config = dict(
    hidden_size=512,
    num_key_value_heads=8,
    hidden_act='swiglu',
    norm_place='pre',
    qk_norm=False,
    init='normal',
    init_std_qkv=0.0174,
    lr_mult_o=2.0,
    beta1=0.95,
    schedule='wsd',
    decay_fraction=0.787,
)
MLP neurons of a small language model. Each row is named by its layer, matrix (down: output weights) and neuron, and shows model dimensions 202-329. Each number is 500 + 25 x the weight over its row's rms, rounded and kept within 0 to 999. Numbers have three digits each. A neuron's up and down rows have the sign that makes its largest values positive.
A block is one neuron, or neurons of one layer that tend to fire together. Before each block is what it responds to, as a language model described it from the Wikipedia text at the highest values.

Closing heading markers
L6.down417:513520494473482495537514526517515512505450568478505502474513506454498515486497530512526483527506506499516469495529528526530521482487489500527502509508508520470521479496496508531484511512515482513510509504471468491487521500499505554477473467497495495480494506499491484546528498468453508479520450493536499503484518494512496488510474489532485495546546476523497470523458512485489515487478
L6.down475:558511513507478502491510548489516509499489493510483483481492509499505507509532526521446504505460491483527480467483528506492523486541504525509458470486470483477504486505546471487482542499528495482510536500525495497515472513517480475519498477508470463503494490517545526489525528485515525528507515505519505485482517480509516492488526493495486532501558515516473485438540509477474506436544
L6.down480:492523512496496524530520425484494484516543496468476500560485516550492516486540518478533477504493539536504507507490478462469511540497514438471496542522494511525500493486473493524445509496505509486482456463493510506459537520514499519505504530504482499448490534486474486508502567516466503517495451521513457493518520505500552515484428523511483507502505467531500519464505514482531485552480
L6.down526:509511447501517503528455502435471543478507514502558466487498525512494510541514508500538481520493485485419483500494523522539483524505489487472507496529478526520523450537550484499508542504489456483521486484487478438499465507500477482504506464534494471481483466560544520527469492492513516511483467522487459516536548516497493490511494519486544477514463504543509553486489507478531467551481
L6.down540:501488523493473517497546483488426496497502529507519480526503510429497523449503492529451489466499462501469526522499497506512487499521522487577487506521521509475507480532519471476497496516509531489457501492555476498464503524482516524537495530522492493478523483452498495499488480474502504472521452457512502475482525447504514537506494490505459495465523492457543490485528528493477513485450
L6.down576:508522487489517502505508518515525542535513499484526473500496462431506477527484510446415489485525475483487505507466545475498487503470518522465523494500488474518522485492505503438541461461520504534504476495473481457484508476511517502496549483472471495491516521547496516504525514492494534478458510469493469486461454528506539475488466454460506504481523494507475519492472494447521480510490
L6.down642:539482497521513527516504461508505556480495529456473521478499511535461488489515474478515535540536481464515503507541530497480523518515486488490473470534517510507449533453515465517513508473517508543493508468554542508491474492518475492499541506527519509480498506510547497535504499502519476489509513509531491507508486503480479528474488513523531493480492571463512499550504463481484510461519
L6.down672:537459491477480549489493477492497466501545487540512531498500470512504506485528554461463474484511541461502473534521533514480498503418512515511466512520511482517540477465517523488535501432529490481485522548553487485491497491501548509509490491525534512493516484516511485536536529520484479520492504499505506473486480517519484474521499504478541500483521495552484488509476494512436512489470

Acronym continuation pieces
L3.down524:510506497528529473520469495511545491544518503499462483489522455454473498494479542519517494520492463478508510485505494513504504465486522489485512532533541525438482507502531484507522548513472510520511481505515491499496557511494452543498548510510536512520497512526495516494499490521518481517498508479502494480493530507480469515483479511534497493497513500487440507520510479552540518445535

Section heading closers
L4.down19:504465470457538487541492480495484527531469511514492497507486509516549508521459513482536499538516501454508512507507488527474512471527490520525540480511470513516488493472535537491507516466479510504478467487540516519505448514505486527496519519519528529479488468516562472478532467486509525538518466505507527518502513449478534544515478473528474539487520484513495519543495477465529512519480
L4.down35:558485486482524483513530522503469503439500485527496504556512515493483482512475490499516468508502513517490493511515505488494492502511459490453497470497517501501477501492467471584508522513529490533489510473487546495477505467480521511477542561528466510515508497513502518479474512501525505504496470443446518469476487516494529533479480516489473464499505514479499496513515485529504505506526
L4.down118:471499480505482495473511505543518515510501464507554517519482484526454513527511495501509499491470514478535511535505533491474505524516483539533512462527511542493501478507489496480506509522494559556477524536463466474479489485514481515496496506514486480496487500495508473528512503514504495497490472509563462502480520498456544475505470466488474485524495478532568475495514549518509481522484
L4.down130:508505503524477533527486538440467535464506514497463473532507474507455513478529496528490491468490483494520463477539494482535512499484529552481480484513485516503469474519495471517493478553492490516528518519471487477464500496496520492463560473500504480476452462518531504489494444517510493488492498493511464545500495499505518456528493478520487487515526462504495479524511487481542444495502
L4.down160:458493493491506475512501485451498472464514558543471483494515484467415470503505468471499517505528501516492505501493499435486482511538495480498448493502545496505495485497512519517517506487465479518491471511453477547479528480526509495510500470507513488492532535467477515495525507467454482430489523472481524465490505466524469499487463515522464483458460535506481471508514509440511425515513
L4.down186:474436450529488493502516506502492504463488464485441471469496521507500448506470497490523472486473524527499451522507486519484543446532532508489509542459500479499490512510516490467474494505517435457513520514487496474484483486506547535483499502468562511524462543457458537520520488520468469498498562517516515478470501529461493527482456546510525455489557450493530484488446494497428474513527
L4.down201:502523520501478479484506525497515450491501540502488518474491516514474518479521463492516498527508457459488448464552518520499498486498471467534456543536499500501530503474460524534490526550478499564475484466487472493526465468501469533510522523475482494463499495500508431521503506489506504486513506520511543468477533508506556491550505535537524516486526499507492504473484482528484493479490
L4.down586:535528516490528538500471500529489553553437489484502477486495526495492486515524514510507487508506508496506500519498539497499475450532523497497472482519496513475532510457534484477474493492505489511492471519473493514463567509490503493508516494507476478533506471513509504516507523496522492485525484549514500497544480519492503503522518503514467480469497464473511514522454545440486520479506

Section heading closers
L3.down29:500475511572519489472499490525505511520522473469491470503500530483488468468508509474503458499485516552536482484542492513503494504491481518490519466490513489481498491519470488505542467534516485564479511479462477478498545503486472492508479546519494518509503498503477457498455522448467483503497501515472487506499490521499484556503506505480461466538506514518504495516487488535520554517474